config.toml
head_dim = 64
vocab_size = 4704
tie_embeddings = false
parallel_block = false
optimizer = "adamw"
beta2 = 0.95
grad_clip = 0.5
decay_shape = "linear"
batch_tokens = 8192
MLP neurons of a small language model. Each row is named by its layer, matrix (up: input weights) and neuron, and shows model dimensions 32-127. Each number is 500 + 50 x the weight over its row's rms, rounded and kept within 0 to 999. Numbers have three digits each.
After each neuron's rows, "fires after" lists the tokens most often just before its 100 highest values on Wikipedia text that the model never trained on; "fires on" lists the tokens most often at its 100 highest values on Wikipedia text that the model never trained on. A number after a token or word is its count.

L8.up221:516469573488537511456508621546498462480433595455525556511493383451453454497573486440558486444478526539518491512543480536550438530474467503457413556401512497494476471517465482484484526455469602466419485492600456515503491549524559501523499500434536441385438485494501591537540475437514506502
fires after: " to" 53, " that" 5, " was" 4, " it" 4
fires on: " \"" 26, " the" 19, " a" 9, " with" 4

L9.up271:552531476590524490459509567505533426512508540461428506476539490415457544477460472536458545496533450488394467533488566507522523485576497496445458538461538446482520524637502489566494543374389465532430430519521464534428499437440493515539446431448518529583446457535539477557449534437413549514
fires after: " " 56, "2" 10, "1" 5, " (" 4
fires on: "0" 74, "i" 7, "ic" 4, " e" 4

L8.up197:468415551496577547461520456552448507510475450493495460369541518436538565542453395528467459555499469534515501545455563482499534474518535523432433556495563487515547509477526524452511518482374501500453563571588429540532446479450554550497442519492484468555446450529553509475535501512478511454
fires after: ".\n\n" 65, "\n\n" 16, " |\n\n" 9
fires on: "==" 93, "===" 6

L9.up702:524440574446426490521517598525527550528606456465448484506467521499514542530501473479479574426441504511454491525533550475496460543444534450515521532520517443513506457461370590483541466471493475493458490504506537522518503434434506552548509530554444444462486562392424438543489417489538492468
fires after: "9" 77, "0" 19
fires on: "9" 34, "8" 32, "7" 16, "1" 8, "0" 6

L9.up940:495481496504513489509551485532467526485537562408572452430481581397453574481548431448462555552482490600492495527456404599491473518500501510410543563518445467458541528537478497500448454490507534427443478547469454486469436490511458586429512574518510484530451472529456487460532485479408412507
fires after: " the" 38, "1" 29, " " 6, "A" 4, "9" 4, " a" 4
fires on: "9" 32, " G" 12, " United" 10, " up" 4, "0" 4

L8.up437:554425548445535564461443465419447483564499491530523529448503527441526451454483457458600571494577546556533379476515513452491479471576505507442387557512517350538484494550494617476493533526451554516526502535505494533510485434503472497491531545478457467450415518415483523495599483498488536522
fires after: ".\n\n" 55, "==\n" 9, ")\n\n" 7, "\n\n" 6, " ==\n\n" 5, " |\n\n" 5
fires on: "===" 89, "==" 8

L8.up760:525525587488464565441531494618416466494462487373493455478524530444479400469532476525454514531514518577550502558584540481552476440485585516539540603482447362487543483550511549576492497543503584497416478518560413481466619433428578443476482421491519511515455446465442523506464349458510487447
fires after: " \"" 36, " (" 26, "\n\n" 6, ".\n\n" 5
fires on: "A" 72, "E" 19, "a" 4

L4.up504:461547524586531408494386559495502488456501482465493470547549422477453585597476504485553488622510513501532460518446477511520523543498641549492502606519503554573457495440522597537506501607493524562488391581511540489495445555507472444498422503497555512572491458500472491555430490486552513423
fires after: "0" 28, "2" 14, "1" 12, "9" 6, "3" 5
fires on: "0" 62, "9" 11, " century" 5, "CA" 4, "2" 4

L4.up906:502505531606603466446569491471489433486554527459426619672503453506491495459552530503602574574603449558501520499463519504557517458480512503487509608458469478544484425603480454508474512563546534470469573542589537478491496438418588409465556546521449462551537496501495449461464561441499456440
fires after: " " 91, "–" 7
fires on: "1" 66, "2" 34

L4.up695:495416541502570500482441441496544474523499529468511609421476477414480462485435437401491490610511486559495437516461597508495543422585570494435526502508503487504494475519551539470562471459433502483487394506585429537501487495525432479513562494533499522566426555454467455476561500532457567455
fires after: ".\n\n" 56, "\n\n" 23, " |\n\n" 11, ")\n\n" 5
fires on: "==" 94, "===" 6

L9.up52:524527548541524522431622411533435515511623560410466518569483482474504459491492527587457548576515495514519499578438589390626430506512531522472533469410525428485398534482406534471422461505450469502482537498450551478448617537536523518492475576479512499447444556490525507505491496523475521495
fires after: " " 26, " (" 19, "|" 14, " |" 9, " U" 4
fires on: " " 23, "2" 20, "1" 13, "." 11, "N" 9, " |" 7

L8.up482:489424440539649486344412460534560471544471488472615439477484409532524560550466443475561478540564488535467374514501520467473513493547507523489512568472519471515586457510465456506491573555491454535454581517558503452497456562504548438457453445532494529506503430471592421536447588438473559471
fires after: "\n" 21, ".\n\n" 21, ";\n" 12
fires on: "-" 38, "==" 25, " on" 9, " ass" 7, ".\n\n" 4

L4.up540:505592519506438573445501588531467469506475515443542478424497497427409535461551504556433548548507507570593415526470558468504466526525529502475507541525527426501624458445482612560509436467451487547372520542476460528424557465461524575522452498514472553523522523512486603446422575492474548472
fires after: " \"" 36, "===" 16, "==" 13, "\n" 7, " (" 4
fires on: "S" 32, "N" 17, "D" 14, "M" 10, "P" 8, "T" 7

L8.up393:478449481513445408424494513528473546515546486396433518460512419426491381462480560510532542465477492467477510470497507581506502478522513507446396483460448540602486433495479538521538471529411489479437468547530407506519560462578553464510405475563510490587463582464527471483463455438440530438
fires after: "1" 50, " " 38, " (" 12
fires on: "1" 47, "9" 33, "8" 10, "5" 4

L9.up687:484439449536524549434459504546443443495580501455497541448453463471513462443575500487466496519562499478461515527583535459496515520508573493512494498477524416517474497520518602554445478502498499436485496569572472491523544529422566538525456468539475504514465442469578609530439513477521459593
fires after: "." 94
fires on: "5" 17, "4" 16, "6" 13, "1" 12, "7" 10

L8.up373:520511563458512525446476479479416442508547514508446518510483501467559429479602500562552521489445497540497429477509427503504497481506446488497547540541461427558513482480372566541552486469421505440498578625528551452432555483489543472547533460421429516515453479373534474465507531461460461496
fires after: "." 48, ".\n\n" 23, "==" 14, "\n\n" 4
fires on: "L" 21, "D" 13, " L" 11, " F" 9, " E" 7

L9.up715:469496469518508497450526501553520597483560523527435545369444428586466444531531523533581552558572510524470524527462478463541427457489518518510503415470443521482514447499545487494554624548567438442492482520445491391506577513412464477571359560495501431516461537529458462448450430496598513581
fires after: ":" 27, "," 23, "°" 12, " +" 11, " −" 5, " |" 5
fires on: "2" 23, "1" 15, "5" 14, "0" 9, "4" 7, "3" 7

L9.up552:506361505448456523404436495561479502521434508477506490486550440538460518598558478451541583563509502471498478496440514430567473568548524439452535529439535456536464482455403566534477448455522493427508487526512529467523512592439512467436444439490576446536558487474524469552565499486557467480
fires after: "0" 29, "," 17, "." 15, "7" 7, "6" 5
fires on: "0" 59, "6" 11, "4" 7, "7" 5, " of" 4

L9.up868:564449602497546446451564431514425495595643576517450552487519471431511441494517446460417606521499528555549529539486479465522434459507493502507490506482447535574525386556399490453548427548440476513508553524360487498432557468476480463500536496418568486546502476510547528521467476497547507508
fires after: "–" 34, "1" 20, " \"" 15, " (" 14, "-" 4
fires on: "1" 27, "9" 18, "Th" 10, "0" 9, "l" 8

L4.up568:581513430448406526393486553435448560516525468450479487539484398514460475454535496489427533458546491547470523532619525466527416515481498452510532510468506505515509303538540495550562476536502546538491428513407442587535600473413551441547507525496542527513446464486571548468466534528595489557
fires after: "–" 51, " " 12, " (" 8, "," 8
fires on: "1" 27, "4" 10, "0" 10, "6" 9, "3" 8, ".," 6

L8.up695:507496456462531537424558510563510473514495484467539456460494565446410420436480517449461481538492516561554436566549549474537534476520520529462486512545487450574473494505547600501544438426479542552437598526490435545567594518458536571524521480472483536565475506495462494452416483548350540563
fires after: " \"" 43, " (" 43, " '" 6
fires on: "N" 21, "B" 17, "R" 15, "I" 8, "C" 7, "P" 6

L4.up938:515476517559532461407554541537523544558572403498506525492427542634498523469502436479456609613491447534477531469513470513488495512530547460416517451508493383468455517530470510443504552517511480409370558494522443555503568534471499559510467538448482380447421518423542537548479519378493579509
fires after: " " 50, "0" 17, " (" 7, "2" 6, "\n" 5
fires on: "2" 100

L8.up98:578440568421521545455530442500425428452496482422467463468468510481562474534498465479556449568501507630505420518488566450521490454538518504508467492479561422385531434454458577426479483544471475528495575535472402484481547466539525549490500424558533465472490436472497469489456559527456498526
fires after: ".\n\n" 37, "," 10, " there" 8, " There" 7, " which" 7
fires on: "===" 32, "==" 11, " is" 7, " were" 6, " was" 6, "." 5

L4.up834:553501545540513500401486467552444447474511475383525510480544480465487441539617516603490467464547524497536468516559583467515531476544549536513503453502440410509508478533582553543478600503513550508351452533519448501459596455483587493563553457524522493516474500456463632553490455466583529455
fires after: " \"" 32, " (" 13, "==" 9, ".\n\n" 8, "\n\n" 5, "\n" 4
fires on: "A" 87, " A" 5

L8.up752:541387549466626444413539529474508482585513464508471407474514529463493567505524500418492558495448444487441407475440482430512485444523473477547497485513493560520479499533514490520527526480478489473530476478593481458523462504528446437485544437612471480519510573530408496516544473397505581575
fires after: "1" 24, "3" 16, "0" 15, "4" 10, "6" 9, "2" 9
fires on: "–" 98

L8.up859:511412517625502464451464471524443440463565444472520449464513422472469506475589516474367532441520399486556580479506563601510466529437501479474446423494476416538484476568541516472520445461428552480491541492466558482426489492522546520560469453527522458457563637446593582504590544488486504387
fires after: " in" 36, " April" 6, " of" 5, " January" 5, " December" 4, "In" 4
fires on: " " 100

L8.up786:481472565564503458473574461460453413554500542475522425381511461457495499509485473552427503555436499510526510423475493560525520483472549554436535442474383419552462496533533560484595450579470469463432517489487453534515530528550546478506504510514545450456534594440524465506538500471555467487
fires after: "0" 26, " in" 22, "9" 12, " " 11, "7" 6, "2" 5
fires on: "th" 23, "1" 22, " " 15, "2" 11, " the" 7

L8.up432:514527512441476502442488577534513467522503468456548577343467470541465525633572506428560489500396396452502421505442431485500518487395503518540447495411525496481467466508411501465523435581491527491497550494466494483497485504446508575464487525482487459459369473504499425485543465494506540530
fires after: " is" 17, " was" 15, " were" 9, " are" 7, " former" 4
fires on: " also" 19, "ly" 16, " often" 7, " sometimes" 6, " previously" 6, " now" 5

L9.up347:516421456465503512408422517554595462596500533448445548509569505429508449548435427464418488440526533500631419519473493541508459411553572494392434512511472476543449492469525541453579581476427512519526566554511478472569489534541462540545494545479557518540421615473475451464539497478461489496
fires after: ".\n\n" 30, " |\n\n" 19, ")" 4
fires on: "===" 53, " =\n\n" 41, "====" 6

L8.up891:502470464468506464462526538475496498522523538509395642513381451482543479476482411495548484509506382569506528499528536493530423519537454443452504509506382525443556512521516475435537472462546508508509545481496519546516500443487470440614496535464398487431537428533501553598572426447522458428
fires after: " at" 40, " W" 15, " At" 12, " H" 11
fires on: " the" 32, "m" 11, "om" 10, "ag" 5, " " 5, "ic" 4

L9.up38:480431453474484474396493569429429489528544485491499535424539441470398458575549532506510461483452608540479490547535481477541508435529501495501515548517516430466549428448535548579566450448440458499380506550546516540530520489483547539446422458468515531525472473470473568526488460513537484558
fires after: ".\n\n" 20, "==" 17, "===" 12, "/" 7, "–" 6, "\n\n" 6
fires on: "R" 19, "B" 19, "E" 15, "L" 15, "P" 10, "F" 7

L8.up597:479463485469580479423497452526466459564595488524597496426452505593419390503476503462421503488513468479410550505541583486473465517424447506453520536517526608493490475450464504514472500441477551457516621524494500503521509516510505423622369396547496490511564436517588527501608460490497501464
fires after: ")" 56, "\"" 15, " |" 6
fires on: " |" 65, " B" 8, " -" 7, ");" 4, " —" 4

L8.up659:507517546495464494520471557521559512512469484522537497508474417504411521529510424381450524444578469526604461433473464535495509538458580504479444576535489523445527395509515544420540512560442498501507543585551535469545532487482471508458491496571594447533446500432441478455612441417552453519
fires after: ".\n\n" 37, "==\n" 5, "\n\n" 5, " By" 4
fires on: "===" 50, ":" 29, " of" 7, "=" 7, " to" 4

L8.up242:528424592636510473469579470569402515493464501401489510485488521490457463507509443479457532541555510538521545456459489495497480407486555499466524572533478457460568448491551660466513443554497455442477472506472530580460547505521512482557452500608570439536486508498528470527592487492500523399
fires after: " of" 25, ".\n\n" 24, " in" 10, " |\n\n" 5, "\n\n" 5
fires on: " the" 54, "==" 27, "===" 18

L9.up917:531474535573440468450414465455534515448563517511488592423494553565493515561509477581555531510508538479513421503541457489505525485413522501443519560498476486529530494482445578419524438430483438441528459611516563430472448520421555544516446541524539565492431424509568449550511514469447534443
fires after: " Ch" 12, "==" 12, " D" 9, " V" 7, "\n\n" 6, " |\n\n" 6
fires on: "ig" 14, "all" 12, "===" 9, "T" 7, "P" 7, "B" 6

L8.up920:528422445434472417419514476465489532525540521423480487509493455425507469445587442539490541530384451510462520542538560577522489502538494503510523494447496440550539463537444491500540573416411545469439481503464409492551591538491501436512553442514481500627504526420472465413503469488478541518
fires after: "1" 99
fires on: "9" 100

L9.up930:522549571450538486457457499484428582668499521441575457500550523516549480524508456608448533518521482499498501510532625595578535476472560467520464462431482453557491466563514517549534466336493503547459473476460461511489528451521428502469496527491582489497478462400494537476523582492493478448
fires after: " in" 25, "2" 22, " In" 20, "In" 7, "born" 6, "1" 4
fires on: " " 48, "0" 26, "g" 7

L9.up215:531488493458467473477521584472438502503515460397497506508507401427517467405558507557517582415495501388443517507476482599514575466553493476467359510415460536506447377469531486558535496436449498493476423503459432526511551515535528464483434504519450503541445549430515522449516484430470509405
fires after: "1" 70, " " 25, " (" 4
fires on: "9" 70, "1" 29

L9.up346:523481516551478564414492465470571509496585531480477587554502375509516450526517457530492471467472559598438498487537424469518496457529526474385509465521480467535480508537503520380490441519457435446558501530480517458500569571570447518514430424481651494486507492492537551475533575441545545528
fires after: "0" 13, "6" 12, "9" 11, "5" 11, "8" 8
fires on: "°N" 13, "0" 12, "9" 10, "6" 9, "-" 8, "." 6

L8.up397:563407437525528521370474534528435465499538572542562488474486553504516456469528460470490543500385476539411455538564536385578502534506466449544538486517525444466485483565468530425568507557472515444506452505538410509573537475580464560496510519497566498593462508491451524553431400494438504566
fires after: " " 55, " was" 10
fires on: " as" 18, "5" 16, "3" 15, "6" 7, "2" 6, "4" 6

L8.up295:543484494515474501533380462517526513549497452521539483539514484558562528434515551543528440498476515472489423502576526522509449424498475475456406575542493483495558461487509493513456499474428533534446471573555529496570428477527460475467483419542470451560501509488457424544599545534426530531
fires after: " G" 20, ")" 17, " g" 5, "inner" 4, "back" 4
fires on: " (" 58, "el" 4

L8.up256:525506458634567432488417516510401492592462428356459532447531482473536508409510442456406512536478434577491484479545579538551459488624480516423511487525438457475554474537517493430483509492427580436539504546555581507500516486506543442507506486510638446573408464465540468434424489443513511539
fires after: " " 56, "1" 16, "2" 15
fires on: "3" 37, "4" 14, "8" 8, "9" 8, "7" 6, " on" 6

L9.up312:495476538519539384483450474468556502498537417459430471565552420495521565547535432416407477471516457520429487403548508467520567544509483485454496507456494416539521470431487567494489519577496444465473571465504554534544396540542484470454483494517556528459491514350434366474544538445515500531
fires after: "2" 42, "1" 21, "0" 5, "3" 5, " January" 4
fires on: "0" 41, " " 19, "9" 18, "1" 5, "–" 4, "8" 4

L9.up852:543471552415515479455575554479547399483506495474572617448556488531501493514578457534554523452514455516515381468544487411525536560484508506510429445500475499458454516512427458525493466580440416438461517571460447474450525521507551554448472502507529406478395465423393477430569565514482466523
fires after: " was" 29, " and" 8, " is" 7, "," 7, " also" 6, " been" 4
fires on: " c" 34, " " 21, " in" 19, " born" 16, " \"" 5

L8.up592:643476477490487521532482590508429527530604519464485506493462470437562591456556460507467482504393515485585532491524453440544445514449508525455538448525376429481521549504490563472483468504566502514429542556494497496497462471457497606477551510500582447548470382448508427435526486547543515447
fires after: " " 53, "|" 46
fires on: " " 46, "1" 18, "7" 10, "9" 7, "8" 7

L8.up152:499538521543412408438501533491470584529520507497451583468508484496531491456637442428463533462526453444494477452448529553513564497460437491549441487503460555414552443594539481442481497542578581484507450460508539546485561539507631438468528446573426470471451553416585544502504417530541501385
fires after: "9" 60, "1" 17, "8" 11
fires on: "9" 25, "8" 15, "7" 14, "1" 12, "3" 10, "4" 9

L8.up622:506393553429540514476540516576569407506470533533514562499520536437450527537567406425535487524415504503608406519522519585514434503538478520416494424426478485492533503549473586474488516429447498416495516593476456427391519438495495557515508536522493495521469530490477450483583552569463465444
fires after: " the" 30, " The" 12, " a" 8, " as" 8, " and" 6, " is" 6
fires on: " a" 28, " s" 22, " m" 8, " more" 7, " c" 6, " \"" 5

L4.up69:501586491461495442446536444443439489559488513522526489351453511511458406547562535490440563553507450507485480470512477476508552420463545427513464508490523399552507525462509557507483563555503483482515511513509513481436602617502483546604526541477552442374523574475454494435540459609512498570
fires after: "0" 20, "2" 10, "4" 8, "9" 8, "7" 6, "6" 6
fires on: " and" 34, "–" 25, " to" 8, "s" 5, "ian" 5

L8.up540:515468573488564480534528439598506500539513521475381492426513395473448494548471465499494440600537427484502485505503476507507520334486587486438447534454472483515556506458526502472471528440476519475486437597608463506499459448472532478520456450527485515586373595535528470516460531514522570470
fires after: ".\n\n" 35, "\n\n" 26, " |\n\n" 17, ")\n\n" 4
fires on: "==" 86, "==\n\n" 6

L9.up180:468443495625546406465533412435432518594517496493552554506518537536535570490605456584536463655447514490475449497528547496509484428510551471516545500520465517541576520523516483541610425517380527435466542450442555473473529570547477493533535529479460482503490435436509357517564391475475469551
fires after: "2" 36, "+" 9, ":" 6, " B" 4
fires on: "0" 53, "az" 13, "^{" 11, "z" 4, " UTC" 4

L8.up605:540473594514554534390480546491524511503583442481517541427525551475444543515525451488524531472460477494606446489486462534556491527501522471434546500556510497462511526506416618529546438516440568385426436522484496482467471478406568484523455467546441498482465542463482462480561554406491461400
fires after: "==" 70, ".\n\n" 5
fires on: "History" 13, "B" 11, "C" 9, " C" 7, "T" 5, "E" 5

L9.up351:615519555437507427506549503558597518624504528488479479450477529504504441456540483538396458515456507545564499516522521427511517469375494495540555363537455438476526444508533563560606492532508467477440652544524527484501552510493528528537535435568516479501419430485514533422454506458433487419
fires after: "." 48, " \"" 10, " (" 7, " re" 6
fires on: " |" 46, "m" 13, "g" 12, "h" 9

L9.up574:516438530557543432428542544586489468519512479489423496578505527453470459570520431503522593483610491493503527512554480582528461545443563457492487536439458522555523499626465394546535546504463568480446444505522548552488509521508657477481490512557459436587517496473435499444459569466475504548
fires after: " " 32, "1" 26, "2" 15, " L" 8
fires on: "0" 40, "2" 30, "in" 10, "1" 4, " " 4

L8.up275:522447560425554530450512577513587505579613553502578482451473480430443512568524451467492444579455505559482499526500472555561465499551531408427553537460499326502467520441520479518513525403496504516510495446471415488511575537487485493473434559432539505522490441523534566475491492520516608514
fires after: "2" 21, "1" 16, " (" 14, "0" 13, "4" 9, "9" 5
fires on: "0" 39, "2" 15, "." 12, "3" 6, "9" 5

L9.up124:534493543566532471403560496543460507581568423498482570464471485493483397464459471455525580534600506535580502501505502497515485447546467490433546465528515395548486487533563498450481551520502462466369502581514519501506574442447465444496508559461488404536499428477576485445454456464482554487
fires after: " " 91, "–" 4, " (" 4
fires on: "2" 100

L8.up652:556499493433549443409592413447507498522501430462501411493517520485352536554502470539518584484583404489479508441550538529533523500544438502445425494501500570599558460545464481526508450426484559476534496507507496565375573482326502454487479569592511499485529546455577539464468487560494463530
fires after: "," 63
fires on: "," 24, " " 23, " Gu" 5

L8.up474:578485478505485535453498462529542454561604420482513481440537544469444490458461414496527518481465524488505409408607528429553421535572551509434445453462506476544434518532451578480542438475445565527433432534476508482478462558441509476473375503405440375500452553501476511476525534409427606521
fires after: " |" 89, "″N" 5
fires on: " " 100

L8.up204:483455425509490401375525616516432536558522480382489445432526466429507488408600482500459564496470519494454519474525541606508522480497489485471453511489516512526534445446485626519539479527353532504472467469527438547534586524564507419493511484587469515517503560429525478530511360497426527481
fires after: "1" 97
fires on: "9" 78, "8" 11, "7" 6

L9.up61:500507538557484489436510471506490523528567527422446453390522500498563543485474482501525507568502552490484454556567477438507535416492572491517516502506514407431539536411487580507523510457503494466428504545535537501580564569596490376480526569492560514485529509345547413504518535512414575484
fires after: "2" 75, "|" 7, "1" 4
fires on: "0" 66, " No" 7, "9" 4

L8.up893:595434504440423515402559513478446594475483486447490380490518481420533426433518483534496469485417402459463528470597617535519541528534505492481461493449480582465518414535538467458559540509421511542476491482532394532457481505567518534522475474472520494503486603414460568424539446528440526473
fires after: "1" 52, "," 7
fires on: "9" 52, " " 12, "it" 10, ":" 5

L8.up705:533505564519481495393558436455439467552561415464482495469479508478550451419546458462515606554527436535523504516495545518503500455478486489453528486434489421559460484563505481514469459528474461520346465535520499525496586477414487450482519537458503417491501495491558532430465494498493490485
fires after: " " 100
fires on: "2" 100

L4.up87:564476525484497486446571419498476518594617496540465509513507566445408455485399490477500508500475431473477508500564537482578450504518460489483435530454505469469493502569511498516489519475429560380492477509502444557518590531456473502475470549562514406493482488526364487406485471495501544635
fires after: ";" 54, " |" 31, "1" 4
fires on: " " 85, "," 8

L9.up208:627438556544447485479507550518476499520543520468508525555491447430537463541575544540388520546468464533449490553454471501503482511363499475494473519549447358492548460499476583423486472505503461481458461579484452556566492472514525543490502482525568467499452510384527478458586529541533520466
fires after: "|" 48, " " 22, "0" 13, "9" 10, "2" 6
fires on: " " 48, "1" 16, "2" 16, "9" 10, "0" 8

L4.up881:501530561566570464529568491460489441455507484439535483583490478554481493457476498526625545519613447545470476471460513488514475432508523501535472532466527480596505502572497485514478484474507538451468520534613563506543499466355591479484511595525450483525511451502383532483522556429511472372
fires after: " " 47, ".\n\n" 11, " (" 9
fires on: "1" 58, "==" 18, " from" 16

L9.up500:541543598461551459492468523559483477513472541479436495497485506473495475530545463497474472537543474561523502523481499456505481454542473516380487529446516493522478498562471603488452529399479509487468482492469426530512512466497429443489407544450459499475502575505506523391445447451498503539
fires after: " " 44, " Swing" 5, "-" 5
fires on: " |" 57, " of" 23, "," 10

L9.up844:519467593476473523483451432497449447516545480431514625471434477504526459571569522455412536557512510491523427503505503450532502531464469508471419471566527425481556516491496483597591605430452487447465485524487477478453571403505600502499472521471462515453483561461602535424548426517508455392
fires after: "==" 14, ".\n\n" 13, "===" 10, " (" 10, " \"" 9, "." 9
fires on: "S" 59, "H" 15, "E" 9

L9.up46:532525546536421523470564430501407537534447517448398571509489539461550503451541452443392597548472534595461493469524639518535554475489550473506454557510556522457520438499493449523556532565491441529459531472393559524481485485532529397556498567479568469453454546484463527504489419476550485505
fires after: "2" 48, "9" 32, "0" 13
fires on: "0" 49, "8" 16, "2" 11, "4" 5, "5" 5

L9.up475:541480480504538527532581528526560450542544424487422444456531504526478460520451405431482550522568450514606454447431522605534412492503533478456472489546458516499437514538401507478432484510497486521433467520522480531490591530519512516508488546503479451548503436522441457498467421477501504586
fires after: " " 29, " (" 23, " the" 21, " The" 12, "The" 5
fires on: "2" 55, " song" 7, " album" 6, " episode" 5, " band" 4, " team" 4

L8.up635:478522568466494488457546526611564481533515520464484528404461544506389427646565437502507485447461445441503477500490448418514507449452512462508416497426502558491471444495466481420600442565507611409476469560491491542441437532487665552495383564502501485507436565493489487506461514531450555457
fires after: " was" 21, " is" 18, " were" 13, " are" 9, " be" 4
fires on: " also" 22, " more" 8, " an" 6, " not" 6, "ed" 5, " still" 4

L4.up552:561496534480511491440583495504417592612565451460415605505474532483537488444481468481554526492499413511451511506621562459528517450518482459501560596464478452468571420556561460480504486476519494452466488549532500532499578445513500408574596502531520456509470476500415462481412501354546535498
fires after: "1" 25, "2" 12, "3" 12, "4" 11, "8" 9
fires on: "," 99

L8.up222:560447483460604514474431538472526483592512446487500498488528518505519438496448477442573439465539500560536386457475507499504409408543525476340511558506521402607522533533512633465529457486510552454499532544502413492506443448457494524499547604482552496508484539454568468499472434423507530451
fires after: ".\n\n" 45, "\n\n" 20, ")\n\n" 11, " |\n\n" 7, " ==\n\n" 4
fires on: "===" 57, "=" 28, "==" 10

L8.up430:570551556521506524479470463559455438480556518433514517494490430496553539497482511451379519526519439524510445494460473536535498565449571461522597559491468438501493369402524549490582514559540469496475577539480462478566597413565489523516579481489578540474517477355534475503561421401576473461
fires after: "2" 26, "0" 17, "1" 8, "9" 7
fires on: "0" 33, " " 25, "3" 7, "2" 6, "1" 6, " September" 4

L8.up766:601493532476524450426541510492483517579482423455430508438538458511539504558507459472513487487469395460450537483544541506495525371512479491480514505479467421478475435597587484517550520486522557451485511482554507535548489527581487395439587488483501523468473535425463518509528445423568526481
fires after: "1" 18, "2" 15, "4" 11, "3" 10, "9" 10
fires on: "," 89, " |" 11

L8.up738:495429521488437478485509527488443465492500378508537485518494403453523454475499424537538530448478449523487490396534567471534533475501497509527488438529506488597525462540469524477476444490459597524505480491485427529422530386512491407522507494581612483490507565504476562369499512470493535444
fires after: " in" 42, "," 27, " and" 5, " of" 4
fires on: " " 47, " p" 44

L4.up93:563502444502545448474511557537509475529552481492559543493497462384446410468531456520507567584480517591489441512505520515530434552613479543474420480466491561541489465569510509541551495514438499431520434509481478498513521447434640520545491546481532487574471506495588606442465488490508519453
fires after: " " 62, " (" 24, " p" 5
fires on: "3" 46, "2" 37, "4" 6, "5" 4